Part of a small language model's weights: a variant of Adam for these matrices.
MLP neurons of a small language model. Each row is named by its layer, matrix (gate and up: input weights) and neuron, and shows model dimensions 48-175. Each number is 50 + 15 x the weight over its row's rms, rounded and kept within 0 to 99. A neuron's up and down rows have the sign that makes its largest values positive.
After each neuron's rows, "fires on" lists the tokens most often at its 100 highest values on Wikipedia text that the model never trained on.

L9.gate570:58 34 44 53 46 51 53 15 70 52 15 21 52 57 30 46 38 60 59 55 65 73 45 46 36 74 41 50 47 72 38 10 60 48 55 75 44 34 40 33 35 48 69 31 63 65 28 64 54 50 61 86 67 63 29 55 40 56 60 47 78 73 41 27 58 53 35 35 61 34 57 85 49 46 48 63 28 56 28 54 59 43 43 65 63 44 23 28 36 63 51 63 39 35 51 58 10 16 46 73 51 29 16 62 54 31 42 32 58 66 65 42 63 62 41 75 33 24 42 58 43 41 66 25 49 27 56 45
L9.up570:50 56 11 45 51 39 40 45 63 54 46 46 57 70 66 49 50 46 29 62 40 74 68 48 57 57 38 51 57 46 61 62 56 54 44 37 51 36 54 71 58 27 47 49 82 45 22 51 47 25 44 54 63 51 35 62 76 76 46 34 71 36 40 43 63 53 61 43 35 66 75 17 79 55 50 46 86 39 59 57 44 35 57 38 15 64 23 70 39 61 60 42 56 45 08 20 67 48 38 40 79 43 84 71 44 65 33 44 46 35 57 61 32 69 49 57 51 51 52 79 34 28 39 48 69 49 29 39
fires on: " h", "g", " ", " (", "(", "s"

L8.gate69:55 47 49 50 47 66 45 42 57 32 62 68 74 40 25 42 65 35 21 33 52 52 74 60 49 37 38 64 48 52 78 42 32 42 42 66 25 47 52 43 54 80 27 71 51 58 41 45 38 61 54 52 31 26 74 30 45 22 56 46 48 62 55 32 42 31 36 40 59 37 24 34 55 31 44 58 29 47 56 53 26 41 73 38 65 41 23 40 49 29 54 52 41 57 36 43 50 36 21 93 42 40 47 49 72 41 57 63 46 45 22 45 68 45 55 59 14 45 44 35 63 40 37 49 38 75 20 46
L8.up69:44 44 55 46 63 66 38 50 54 33 47 52 54 58 19 59 48 34 29 54 46 33 40 24 63 43 19 56 28 38 70 72 41 25 61 39 59 04 68 82 64 34 06 39 51 83 62 25 33 16 66 37 76 43 53 20 38 35 71 61 56 60 28 41 56 37 24 40 56 62 74 35 36 53 34 60 57 61 31 58 49 46 29 38 65 41 51 66 77 35 45 21 42 56 42 36 63 38 56 61 52 38 32 41 65 34 45 55 37 32 59 45 41 62 47 54 66 74 39 51 53 58 41 95 72 97 49 43
fires on: " was", " =\n\n", " is", " Ch", " U", "ent"

L2.gate390:70 39 62 97 30 38 28 54 37 60 47 52 39 61 50 71 59 55 77 45 35 41 20 68 66 61 39 64 28 40 74 64 51 39 35 44 60 61 76 24 56 43 56 33 62 60 36 18 32 38 38 52 52 44 65 53 67 69 43 43 50 55 52 63 29 47 48 37 51 56 40 75 74 38 47 75 13 50 71 30 23 63 35 52 57 60 58 84 68 26 35 05 38 46 39 44 55 83 41 69 77 37 60 59 34 40 53 53 48 60 61 66 67 50 61 55 50 66 57 40 40 34 54 48 36 64 62 53
L2.up390:53 46 40 33 62 37 24 58 56 47 58 66 48 45 49 61 57 58 39 57 42 56 33 59 73 71 83 52 69 28 55 43 57 51 55 61 51 40 56 61 22 21 50 42 75 51 69 52 49 37 46 29 61 73 76 26 24 50 53 42 53 28 49 56 30 40 59 34 34 59 60 70 54 62 27 47 53 68 61 63 29 67 25 70 54 82 54 84 52 47 38 45 56 63 36 73 64 33 56 70 36 49 63 44 21 40 34 58 54 60 34 71 47 25 48 35 67 62 61 96 42 60 31 60 50 55 58 54
fires on: "ile", "el", "ial", "er", "ical"

L2.gate198:85 50 45 28 62 59 39 38 59 27 42 44 41 39 65 62 94 44 33 61 57 52 68 31 31 36 63 39 21 29 59 47 58 57 43 47 64 51 53 45 44 61 66 36 34 39 52 26 59 49 58 52 67 48 35 55 36 65 36 40 49 26 46 58 68 43 44 51 07 43 76 52 37 44 38 90 41 23 33 66 26 60 37 67 42 34 29 61 29 55 53 53 30 71 20 29 30 67 51 30 57 43 53 66 22 51 50 36 62 61 43 57 46 60 59 31 35 61 52 59 46 58 50 36 27 44 62 75
L2.up198:59 67 38 71 40 78 71 33 79 57 58 29 51 45 51 51 59 64 33 30 48 51 41 20 22 36 29 72 37 25 55 64 42 38 43 39 64 63 76 56 72 71 51 25 25 22 48 30 66 44 64 49 74 38 64 68 32 55 28 55 46 49 31 46 48 42 27 68 43 39 64 69 44 55 54 44 40 32 39 38 74 71 76 30 53 69 34 35 59 67 64 62 57 56 55 26 69 58 40 23 41 45 56 62 61 52 54 37 61 52 46 30 38 45 55 56 59 79 55 48 45 49 52 55 70 54 49 49
fires on: " n"

L10.gate665:39 67 73 44 59 63 54 61 13 48 35 33 38 74 51 34 79 42 52 39 63 44 79 69 65 35 47 60 48 52 63 27 68 50 32 64 21 56 46 70 51 65 46 62 68 55 68 42 72 33 74 38 57 52 58 67 50 37 41 41 55 26 35 56 38 53 38 64 74 66 38 42 42 38 68 42 70 29 39 57 51 38 39 52 63 56 51 70 39 71 47 39 59 38 51 59 55 23 43 52 52 66 49 71 71 14 61 36 29 21 62 59 58 53 71 67 35 72 47 32 64 62 55 00 40 76 65 50
L10.up665:57 83 61 74 58 60 50 62 83 39 62 47 51 60 59 39 61 46 46 36 46 47 51 67 39 61 27 49 38 64 58 36 46 58 36 39 43 68 58 68 58 89 44 33 65 43 79 53 62 17 65 42 58 62 51 57 44 54 38 29 64 46 60 50 46 51 30 74 54 31 45 49 55 44 48 43 50 77 48 54 51 58 78 33 63 76 59 59 48 37 38 48 50 27 44 37 62 60 44 29 48 55 50 51 45 54 47 52 53 21 59 52 81 83 72 26 72 67 75 69 73 31 59 40 63 45 47 42
fires on: "and", "g", "ou", "end", "e", "enn"

L10.gate102:41 61 78 36 69 44 25 38 54 36 34 49 51 67 54 71 65 46 63 37 53 73 52 63 42 79 52 69 60 41 62 56 55 69 49 54 52 68 69 27 63 38 50 28 54 61 63 60 43 47 37 40 34 36 56 58 47 27 34 49 41 43 43 54 58 47 33 62 65 62 63 27 70 41 48 68 50 42 51 69 52 15 51 64 35 69 53 60 42 71 26 61 91 38 64 67 49 41 66 41 69 48 48 56 51 39 34 45 61 31 65 68 54 66 80 40 58 53 57 50 76 42 33 38 70 58 39 52
L10.up102:20 52 28 56 71 71 37 55 90 56 33 63 20 41 70 68 69 57 33 38 61 72 25 36 64 56 40 53 77 40 47 67 60 71 28 51 43 72 64 52 68 94 45 36 39 44 68 31 37 28 26 59 79 47 52 72 39 38 46 64 47 61 47 58 44 42 39 69 74 41 54 49 38 48 52 56 32 47 88 59 23 55 49 39 50 49 47 46 67 39 23 56 47 29 48 65 49 57 53 38 43 49 47 38 48 35 29 44 35 47 36 70 78 57 38 61 59 53 74 50 29 34 19 62 78 17 57 45
fires on: "°", "″", "g", "and", "ac", "ar"

L12.gate384:48 38 48 40 09 36 36 46 58 44 47 45 49 43 52 40 61 31 45 42 41 67 25 47 48 53 58 39 23 63 45 70 37 52 22 52 56 58 51 59 55 31 46 29 62 46 31 40 55 29 53 72 44 47 57 41 46 70 33 32 57 62 36 60 66 75 15 43 68 53 61 58 68 59 57 51 52 49 47 53 45 33 47 68 18 55 73 37 33 46 34 42 40 41 48 79 64 47 68 39 29 51 65 61 30 51 69 69 22 26 57 64 51 36 78 58 68 74 53 60 46 35 29 38 55 09 22 46
L12.up384:43 43 35 35 40 83 61 21 59 60 23 48 42 55 62 71 36 47 57 29 54 20 64 44 58 66 45 41 48 56 88 59 34 28 58 48 79 36 40 57 45 50 46 46 18 46 50 46 42 37 39 55 68 50 36 38 27 68 38 48 65 49 47 64 68 43 46 48 28 57 63 73 25 48 51 26 75 55 65 31 54 64 33 34 33 44 58 35 47 62 51 54 33 54 12 63 46 67 55 44 34 53 55 67 77 87 36 37 44 52 48 71 46 57 38 73 98 64 39 61 42 33 40 43 20 50 41 59
fires on: " (", "ud", ".", "al", "ick", "ab"

L2.gate7:39 44 63 62 51 79 45 60 43 62 68 62 41 43 56 51 60 52 47 40 44 53 53 86 32 58 75 28 66 42 48 32 49 25 27 52 70 72 43 68 53 38 45 43 48 37 24 48 40 69 46 60 69 34 55 50 21 41 77 47 50 46 49 61 53 43 21 41 48 52 77 35 60 60 41 44 77 78 31 48 51 27 54 38 67 75 63 42 65 55 77 54 73 19 77 82 52 35 59 42 57 59 48 45 23 27 68 43 52 57 33 64 52 58 58 56 05 52 52 65 51 37 78 25 54 38 48 40
L2.up7:46 62 53 67 38 27 38 40 50 62 31 81 52 55 63 62 29 64 30 33 41 16 48 62 37 47 50 49 39 70 44 36 36 69 44 58 70 49 54 35 45 86 40 45 49 36 08 53 82 48 42 48 43 27 59 55 64 33 35 48 49 24 50 46 54 44 34 53 61 50 44 52 25 43 48 71 38 38 48 65 76 28 62 23 53 48 51 71 59 55 53 46 49 38 52 33 64 39 52 36 50 45 53 21 45 46 54 34 49 56 10 51 47 63 51 54 46 33 51 29 57 44 55 16 77 60 16 41
fires on: "re", "wn", "en", "ed", "um", "ult"

L6.gate394:40 70 36 63 63 42 83 43 42 55 21 75 65 58 52 00 49 63 59 60 20 58 47 43 28 46 38 73 34 63 56 63 66 56 64 51 60 44 52 55 30 38 53 19 41 53 49 42 54 55 72 30 78 43 55 68 58 41 60 64 45 40 49 50 39 47 44 68 48 42 86 38 37 42 47 44 44 29 46 42 47 62 65 54 53 57 17 36 83 58 41 48 50 28 24 66 37 47 33 29 39 56 63 59 52 48 61 79 36 47 46 43 50 51 44 40 39 41 35 64 74 24 21 37 38 22 74 35
L6.up394:78 45 57 64 41 48 33 63 46 61 50 37 58 49 51 49 48 05 30 49 39 64 46 43 26 51 44 48 37 59 69 55 59 42 19 39 55 49 72 39 31 37 23 43 53 47 47 84 40 51 40 53 49 32 64 48 69 38 28 48 37 52 80 80 52 54 54 87 54 55 59 60 41 35 30 82 50 38 36 65 65 51 38 60 18 45 63 32 82 67 42 56 44 52 59 28 71 51 42 70 52 60 59 56 36 36 67 59 56 50 57 40 41 29 17 59 46 65 51 66 37 19 28 71 37 40 47 32
fires on: " during", "uring", "F", " F", " Sch", "ble"

L7.gate152:28 50 43 48 38 46 38 67 81 50 13 32 29 60 37 52 66 71 47 36 48 41 54 46 78 68 59 61 44 50 40 76 37 31 40 61 31 44 43 66 54 97 34 42 35 75 51 45 67 60 47 67 59 65 44 29 49 86 46 27 31 42 57 70 72 54 50 64 20 76 59 40 47 45 56 31 38 46 52 65 53 52 47 45 49 34 77 46 57 28 36 23 18 69 46 44 43 15 16 49 65 45 34 46 52 54 38 58 38 86 41 48 52 64 60 56 58 38 39 36 49 53 39 66 38 55 54 75
L7.up152:65 79 40 39 68 72 53 65 54 45 72 55 57 38 49 41 52 44 38 40 93 58 77 48 87 31 70 57 30 36 34 29 68 68 55 22 49 69 59 71 36 48 40 68 29 51 32 07 70 69 46 42 27 51 57 48 57 30 55 49 48 45 81 49 53 43 24 43 55 55 49 90 44 63 49 60 41 52 52 57 39 55 76 51 52 38 80 58 56 59 47 68 81 46 59 50 68 55 39 52 49 45 33 64 49 54 72 45 46 58 43 56 31 25 55 42 48 60 33 75 54 42 66 75 37 58 22 40
fires on: "ud", "ern", "le", "ill", "ell", " born"

L7.gate458:35 52 55 47 66 36 38 37 52 48 47 38 18 55 27 17 56 61 49 73 26 42 69 47 53 31 39 38 54 47 68 41 51 39 46 50 52 39 47 49 78 61 78 38 52 39 57 45 28 62 56 54 44 71 50 59 36 26 26 44 31 51 31 44 50 44 40 59 40 34 31 37 67 35 53 50 49 29 34 45 61 75 53 68 29 77 69 44 36 54 86 42 48 37 55 61 53 77 49 50 72 48 37 69 29 65 41 61 56 47 63 66 60 79 49 46 47 43 28 32 53 42 56 65 47 50 43 38
L7.up458:51 37 63 76 66 23 54 49 59 77 45 26 43 47 58 49 50 45 45 43 58 41 22 37 43 34 59 24 41 50 43 71 30 38 55 51 46 38 37 67 43 75 58 50 72 52 65 67 57 56 89 56 19 82 58 50 68 41 48 62 54 39 41 58 46 39 47 61 54 78 44 64 64 47 44 53 23 50 71 63 47 41 72 46 52 66 27 44 64 18 46 33 23 61 24 62 65 53 37 53 72 59 66 62 35 47 49 63 36 58 52 50 36 41 51 52 74 39 72 76 44 51 69 49 37 43 56 69
fires on: "y", " Y", " Sy", "A", "S", " Med"

L2.gate53:64 45 34 69 63 42 12 51 36 61 48 30 64 37 50 74 49 43 86 40 68 54 23 46 30 29 45 32 42 77 46 61 62 47 52 31 38 47 37 22 62 37 57 87 56 64 13 28 68 26 46 63 57 53 54 43 67 51 49 56 25 29 44 70 32 49 39 58 68 53 50 69 37 46 55 78 31 40 99 51 53 75 54 49 57 59 35 45 58 32 37 47 34 58 48 41 38 42 69 13 46 58 67 26 59 55 68 43 53 57 39 55 25 59 35 60 53 39 59 17 63 49 66 54 69 59 74 33
L2.up53:50 72 40 92 55 26 55 66 55 70 43 74 49 53 54 50 58 53 63 69 59 78 68 55 50 56 52 60 68 41 32 20 42 66 38 62 68 68 49 29 45 22 67 51 67 59 45 47 51 58 48 46 29 40 55 50 32 59 46 46 06 35 52 34 32 50 33 37 69 65 40 45 64 43 50 65 55 60 62 62 58 59 47 40 65 50 74 66 60 66 20 48 73 24 23 69 74 28 71 58 42 75 43 22 25 25 40 71 31 48 60 52 40 74 42 56 38 57 40 36 38 48 63 58 62 42 55 46
fires on: "ag", "os", "ous", "el", "ial", "ities"

L10.gate526:70 26 71 64 44 31 56 39 49 42 50 53 51 51 82 67 65 28 45 45 25 32 47 58 47 42 75 28 54 81 55 56 24 57 50 42 47 77 32 40 46 50 68 67 35 84 63 46 32 66 28 50 47 46 63 43 35 61 31 33 30 42 59 53 71 66 45 70 64 51 62 35 59 65 51 43 44 50 66 60 57 34 31 34 35 47 51 61 55 59 46 63 49 69 21 51 68 18 34 55 44 79 34 48 46 48 69 61 25 72 65 39 46 29 44 53 48 58 68 64 37 61 49 45 32 66 51 41
L10.up526:43 42 65 64 44 62 73 34 73 98 39 44 31 68 49 51 62 47 43 31 51 16 62 61 35 65 62 42 43 53 72 54 53 51 57 79 41 48 36 55 36 52 69 80 41 53 65 44 42 48 10 44 43 51 70 38 43 74 38 53 40 40 63 58 45 46 48 33 61 89 26 44 38 48 57 46 49 42 54 62 49 49 41 43 55 61 48 63 56 67 90 56 37 32 43 63 50 56 80 30 47 63 76 43 41 69 47 29 64 75 64 32 62 44 61 89 76 49 27 65 41 46 42 60 41 56 55 53
fires on: " ", " (", "st", ",", "s"

L2.gate247:72 50 72 56 48 57 63 63 77 42 58 67 45 35 60 54 44 31 68 72 25 33 42 40 40 51 77 44 24 62 68 45 53 57 36 37 41 53 08 68 56 53 55 40 61 37 34 42 70 42 54 58 33 55 41 50 49 67 11 46 42 59 69 40 42 62 42 70 49 48 55 44 41 43 74 66 64 49 48 40 57 60 53 40 45 35 32 60 33 54 40 32 52 78 49 76 53 70 57 56 67 55 33 72 68 49 62 87 61 32 71 60 52 65 57 59 63 46 50 62 38 49 88 82 19 74 25 81
L2.up247:42 54 58 68 89 48 18 54 49 56 55 34 71 49 38 25 41 62 79 57 47 55 32 47 25 58 49 62 84 47 61 54 34 56 45 66 38 49 60 52 39 41 63 37 54 80 47 42 45 78 38 53 51 41 35 65 42 54 58 54 43 41 82 39 16 41 40 53 01 58 58 51 53 29 55 41 51 63 86 44 62 45 52 27 27 51 59 66 31 54 71 41 55 62 54 58 41 24 58 57 62 40 55 34 29 43 11 61 38 37 32 55 50 61 53 48 50 39 32 49 54 72 62 42 57 63 60 52
fires on: "ot", "om", "he", "h", "ir", "ust"

L5.gate257:86 71 59 55 45 38 57 72 54 64 63 35 60 25 56 53 62 27 62 51 58 64 62 54 48 54 60 53 44 66 61 44 61 88 20 59 00 52 73 41 53 78 34 32 75 31 38 61 56 56 40 62 46 54 59 60 83 55 67 32 44 30 63 41 62 53 56 48 62 83 49 71 80 60 47 63 92 48 34 40 55 65 65 49 52 34 29 49 46 38 37 42 69 42 70 56 41 63 57 39 16 67 28 43 50 36 52 35 24 66 54 24 36 51 62 34 54 43 16 74 42 34 28 37 28 47 19 59
L5.up257:58 62 75 49 55 52 52 33 62 76 42 39 04 56 48 49 16 56 62 48 79 57 33 33 38 50 46 41 43 34 65 67 38 44 49 47 51 64 61 41 70 78 20 45 53 84 49 60 59 16 68 81 45 44 62 42 63 45 43 24 27 40 63 47 45 41 54 39 33 60 65 43 47 60 59 58 65 56 54 49 46 53 47 47 26 65 54 60 49 54 39 56 51 35 56 44 50 56 49 36 43 52 36 46 36 45 66 40 44 52 25 40 52 58 27 43 42 52 70 66 81 58 45 78 31 49 42 44
fires on: "om", ":", " pr", "enc", "h", "ag"

L10.gate546:74 60 56 52 68 57 65 53 34 55 48 54 94 45 74 55 42 55 47 85 51 27 61 74 68 46 51 46 19 70 45 35 60 56 44 85 68 63 65 37 48 74 48 48 54 60 40 60 75 47 55 48 42 60 45 62 44 45 51 54 59 61 63 56 51 67 29 32 42 51 74 44 79 55 48 68 41 43 31 41 69 44 45 50 13 50 40 53 48 46 49 61 86 61 57 48 12 74 58 42 44 49 43 70 49 29 60 47 25 40 53 33 57 62 36 73 35 54 39 63 54 65 35 42 58 39 27 65
L10.up546:57 62 36 75 53 35 34 52 31 57 62 52 50 33 47 67 52 42 77 66 59 41 51 63 50 38 49 57 35 41 43 68 59 58 43 34 68 52 57 61 62 83 67 30 37 02 26 24 79 40 69 63 43 38 59 47 77 62 57 28 38 70 50 32 52 42 48 52 56 41 47 56 54 69 57 66 59 63 23 51 55 78 55 53 39 65 33 28 49 38 21 73 47 67 74 53 35 50 51 49 39 70 28 63 42 45 50 41 43 41 43 70 60 56 48 28 38 50 34 46 54 52 56 69 53 34 32 70
fires on: " n", " |", "om", "n", ":", "af"

L9.gate698:76 63 59 52 35 42 39 59 46 61 57 56 25 58 29 40 75 61 54 45 46 62 80 13 73 48 46 33 17 46 68 17 50 79 36 56 37 39 42 44 72 48 65 63 42 65 25 58 71 52 56 51 59 63 34 36 38 46 46 36 52 37 60 60 43 35 03 55 43 38 34 47 64 46 44 48 53 51 51 82 32 67 40 56 31 68 60 32 55 35 50 47 40 52 54 64 51 33 46 65 60 57 63 49 47 38 22 51 62 72 47 64 53 56 49 20 41 42 48 49 41 45 25 24 38 81 77 39
L9.up698:72 51 93 63 28 42 30 34 70 45 50 50 34 41 37 64 39 43 53 35 50 45 50 39 73 53 63 50 21 40 53 31 36 48 37 60 52 32 51 52 59 45 53 61 58 53 29 67 52 53 57 51 44 55 44 40 52 25 29 34 55 23 57 42 25 39 40 61 74 32 35 49 73 43 55 49 31 45 66 61 26 67 58 69 37 55 56 49 56 31 66 62 32 43 51 57 54 42 43 78 32 45 61 50 26 40 23 64 34 66 52 71 25 42 54 25 35 53 61 29 58 31 42 44 58 25 55 60
fires on: ".\n\n", " |\n\n", "\n\n", " |"

L5.gate211:46 57 49 53 43 32 67 57 46 89 64 35 53 37 73 11 79 62 35 49 68 66 45 54 44 48 66 56 21 48 60 65 71 55 03 53 20 71 68 28 89 57 77 41 57 62 31 53 71 53 60 59 46 48 32 46 81 40 47 64 59 37 82 51 66 23 14 64 48 24 58 43 58 22 56 68 56 65 68 33 69 44 42 54 36 35 55 44 48 51 08 36 53 49 38 51 61 56 32 66 57 74 36 85 62 45 57 42 54 64 56 52 56 54 51 62 40 62 43 58 52 30 44 41 41 52 63 64
L5.up211:39 55 57 53 56 41 61 56 50 80 35 34 63 14 66 30 31 39 45 11 81 44 41 52 53 52 69 51 60 67 74 46 57 49 60 50 52 39 55 54 50 54 67 50 76 54 54 41 54 34 35 55 67 56 27 32 59 33 28 39 44 45 79 62 41 34 62 35 37 33 50 65 62 39 60 53 38 69 49 28 39 52 32 55 42 60 46 39 71 64 48 39 51 58 38 46 49 40 41 59 30 08 39 47 56 44 42 57 65 49 59 70 39 64 78 00 46 50 54 44 42 41 30 47 65 56 56 56
fires on: " |", "th", "\n\n", ")", "Th", "b"

L6.gate455:30 45 44 57 60 53 59 52 65 56 58 34 54 25 45 55 49 62 52 38 59 51 55 28 55 58 53 36 37 34 61 73 66 66 32 54 49 78 75 55 56 49 62 39 57 42 52 31 80 63 36 52 56 20 58 28 44 55 32 38 60 41 73 52 64 18 45 50 31 21 93 55 63 33 42 51 47 43 63 47 57 25 62 29 58 75 54 59 62 70 44 46 41 49 47 41 48 43 57 59 49 64 39 64 32 57 54 39 81 53 28 48 56 62 60 58 64 66 54 69 29 61 44 63 63 40 52 58
L6.up455:50 66 72 43 49 77 43 54 73 56 62 65 58 72 56 55 53 81 35 45 50 48 65 08 74 41 31 51 62 31 53 46 65 52 46 31 57 68 48 47 35 56 41 31 46 55 21 20 71 14 38 38 44 31 54 36 49 61 47 65 26 45 45 49 54 43 62 35 31 15 68 36 78 69 31 49 30 35 46 61 48 52 51 37 58 63 48 56 47 51 76 22 52 45 58 33 67 66 62 47 42 69 45 54 56 49 41 43 49 42 51 32 52 54 58 68 63 63 55 43 27 83 52 56 51 56 43 58
fires on: " n", "ress"

L12.gate449:47 45 66 50 56 48 14 41 40 71 22 46 47 32 50 65 40 47 35 66 63 43 66 14 17 48 52 72 62 73 38 42 88 26 38 41 30 28 46 41 47 50 39 54 56 67 44 62 62 36 08 47 24 62 52 47 72 71 23 56 61 60 45 71 51 54 77 28 57 53 12 41 37 41 51 63 50 53 58 26 63 38 71 54 34 68 50 45 56 44 53 62 25 32 48 59 65 36 33 47 42 51 36 51 59 19 63 49 60 44 58 55 77 31 47 37 39 60 61 42 52 31 52 23 53 79 53 52
L12.up449:45 48 34 65 58 41 54 46 82 58 41 42 46 57 77 61 45 46 52 60 21 61 40 27 37 66 28 41 70 62 49 65 78 48 31 48 56 41 68 56 62 39 53 53 53 45 40 73 72 38 41 31 64 76 60 59 43 63 62 50 48 27 65 81 40 66 59 54 40 70 32 35 52 45 45 37 53 40 50 55 42 62 42 50 44 41 44 38 30 36 77 32 40 38 65 67 23 47 44 41 49 50 45 25 34 33 39 41 58 38 48 25 28 57 48 43 61 46 77 36 43 40 29 34 26 58 51 67
fires on: "and", " P", "p", "y", "^{"

L2.gate231:48 61 63 76 58 49 60 17 62 57 64 56 51 66 55 54 45 58 82 81 39 47 56 31 48 25 42 67 10 63 50 60 41 51 48 56 36 45 33 26 70 41 61 32 41 25 48 49 34 80 25 67 44 60 39 64 35 68 16 43 41 50 56 56 56 64 67 32 55 40 21 44 60 61 83 36 62 49 63 48 63 36 52 53 58 51 39 43 57 52 38 72 59 47 62 71 45 54 51 47 58 54 47 43 54 70 56 66 58 42 74 49 58 66 28 53 97 34 31 30 59 67 44 72 50 44 45 45
L2.up231:69 65 61 31 78 51 50 38 42 26 33 41 46 42 53 54 46 24 38 81 77 44 70 55 56 75 44 61 50 59 68 54 66 43 51 70 52 40 21 67 53 23 41 37 45 21 74 23 46 60 58 72 49 53 12 52 35 27 46 71 55 68 63 39 54 46 50 20 25 34 51 47 68 47 38 37 83 64 59 63 40 46 47 26 78 35 57 60 58 60 50 38 58 47 58 71 59 70 59 24 59 32 44 62 27 48 35 72 56 59 54 48 67 58 49 65 43 61 40 54 81 56 22 53 37 39 59 60
fires on: "on", "ot", "rew", "ost", "und", "ir"

L9.gate116:50 55 59 59 42 40 51 23 54 32 54 42 55 52 36 62 76 56 48 47 74 41 52 28 50 28 77 38 63 55 38 53 31 34 50 49 51 45 54 58 41 34 45 32 49 74 44 62 35 31 07 76 57 43 50 59 54 45 30 22 26 87 70 50 62 48 47 39 42 39 39 55 53 56 74 54 63 43 57 51 28 54 34 51 38 51 44 49 08 67 53 35 57 53 36 58 50 36 58 65 59 46 47 76 52 50 40 46 58 49 52 44 55 48 49 58 53 56 43 94 53 37 48 44 58 48 59 74
L9.up116:31 55 31 53 39 50 62 46 42 30 40 52 32 44 34 54 53 45 24 30 61 32 50 44 54 80 81 40 68 62 64 15 49 24 68 63 80 63 66 47 41 51 41 76 60 69 72 27 54 37 15 61 35 36 51 48 20 56 39 51 79 63 61 75 67 32 60 44 55 57 54 67 49 65 28 54 70 45 35 63 63 27 23 52 59 30 60 70 66 58 75 17 21 50 53 64 64 59 42 57 23 48 55 35 55 36 37 29 60 35 57 24 44 64 51 46 57 55 39 40 30 50 74 58 55 45 23 49
fires on: " ", ".", " |", " ("

L2.gate425:72 45 47 49 36 71 33 81 27 46 46 23 69 26 49 55 43 54 60 36 54 49 42 53 67 87 38 42 44 57 37 68 66 67 39 47 46 30 82 24 60 45 85 40 59 40 46 39 86 37 60 42 56 45 61 64 31 54 06 51 47 46 80 80 61 42 56 48 43 39 75 57 64 26 44 66 48 40 72 32 83 66 53 53 42 44 55 35 51 44 50 21 58 76 61 48 43 54 46 61 97 87 37 33 55 41 51 55 68 35 64 56 52 71 43 39 56 55 37 34 35 39 43 61 48 51 75 49
L2.up425:58 56 80 25 77 53 43 48 47 51 57 50 64 45 33 40 47 50 59 32 75 79 50 27 59 65 40 85 70 46 67 54 47 69 33 40 62 38 25 67 45 24 58 40 59 52 59 65 64 37 46 70 70 59 67 54 35 50 56 65 41 32 57 24 52 45 32 28 32 63 63 80 27 41 46 17 54 50 53 32 76 44 39 46 32 58 64 53 86 49 56 60 35 41 24 50 29 51 60 38 67 45 59 55 48 42 12 35 55 33 58 39 52 40 67 16 75 47 48 66 58 44 51 81 55 44 59 81
fires on: "ric", "os", "ree", "in", "ood", "duc"

L8.gate393:44 33 67 57 22 44 47 09 48 22 35 72 86 67 52 48 63 63 48 54 82 39 46 53 60 56 45 62 43 43 56 47 43 13 73 61 88 48 25 64 64 68 35 56 08 55 47 26 50 67 24 49 52 45 64 65 46 76 29 35 83 33 45 55 72 43 70 56 39 52 50 39 53 43 58 55 49 61 53 79 67 49 54 17 58 41 57 33 36 47 52 61 66 48 54 54 70 51 29 43 56 53 29 32 45 46 50 47 57 43 41 64 64 30 54 37 26 26 47 33 44 60 44 54 36 60 27 26
L8.up393:41 64 54 46 42 69 50 47 35 50 49 41 56 59 64 44 53 47 52 28 45 43 69 60 66 45 48 36 33 67 40 69 29 15 55 71 53 37 59 65 45 12 43 72 63 54 46 50 54 22 53 33 55 38 46 18 73 28 63 83 30 58 35 32 47 47 29 44 56 40 49 03 56 73 10 43 32 52 51 59 72 61 55 36 59 54 42 62 15 46 55 30 67 53 41 46 64 44 47 45 48 74 66 82 44 48 73 46 49 58 68 52 60 45 46 62 47 56 81 64 19 44 34 50 37 69 39 50
fires on: "-", " was", " is", " as"

L6.gate469:17 93 39 23 43 22 47 57 61 36 61 58 48 39 19 41 56 68 75 75 50 59 58 35 30 20 44 34 60 49 37 60 41 39 56 30 43 60 47 77 48 45 69 75 39 55 55 38 47 54 47 48 58 42 26 33 55 47 69 53 39 75 34 30 61 40 27 69 54 32 38 43 37 58 46 62 32 60 83 49 34 63 43 61 37 17 51 53 51 34 37 49 65 60 48 74 43 44 59 47 55 47 44 42 48 48 32 41 30 53 70 65 55 70 43 50 31 34 21 60 67 59 47 50 27 53 53 51
L6.up469:67 64 57 27 69 00 54 68 48 49 59 77 47 41 51 39 38 40 55 44 41 75 43 68 56 25 65 22 30 45 67 34 36 53 25 71 69 44 54 65 36 62 45 64 54 60 58 33 41 40 63 50 32 44 78 49 38 65 37 64 32 27 49 48 36 54 22 44 34 58 51 41 56 40 35 45 23 44 56 71 42 40 61 79 65 46 50 33 35 57 48 39 48 83 44 47 65 63 20 20 60 59 37 66 68 42 50 36 29 42 54 53 12 28 60 57 77 59 53 75 37 24 61 66 38 72 22 68
fires on: "S", "H", "K", "ated", "A"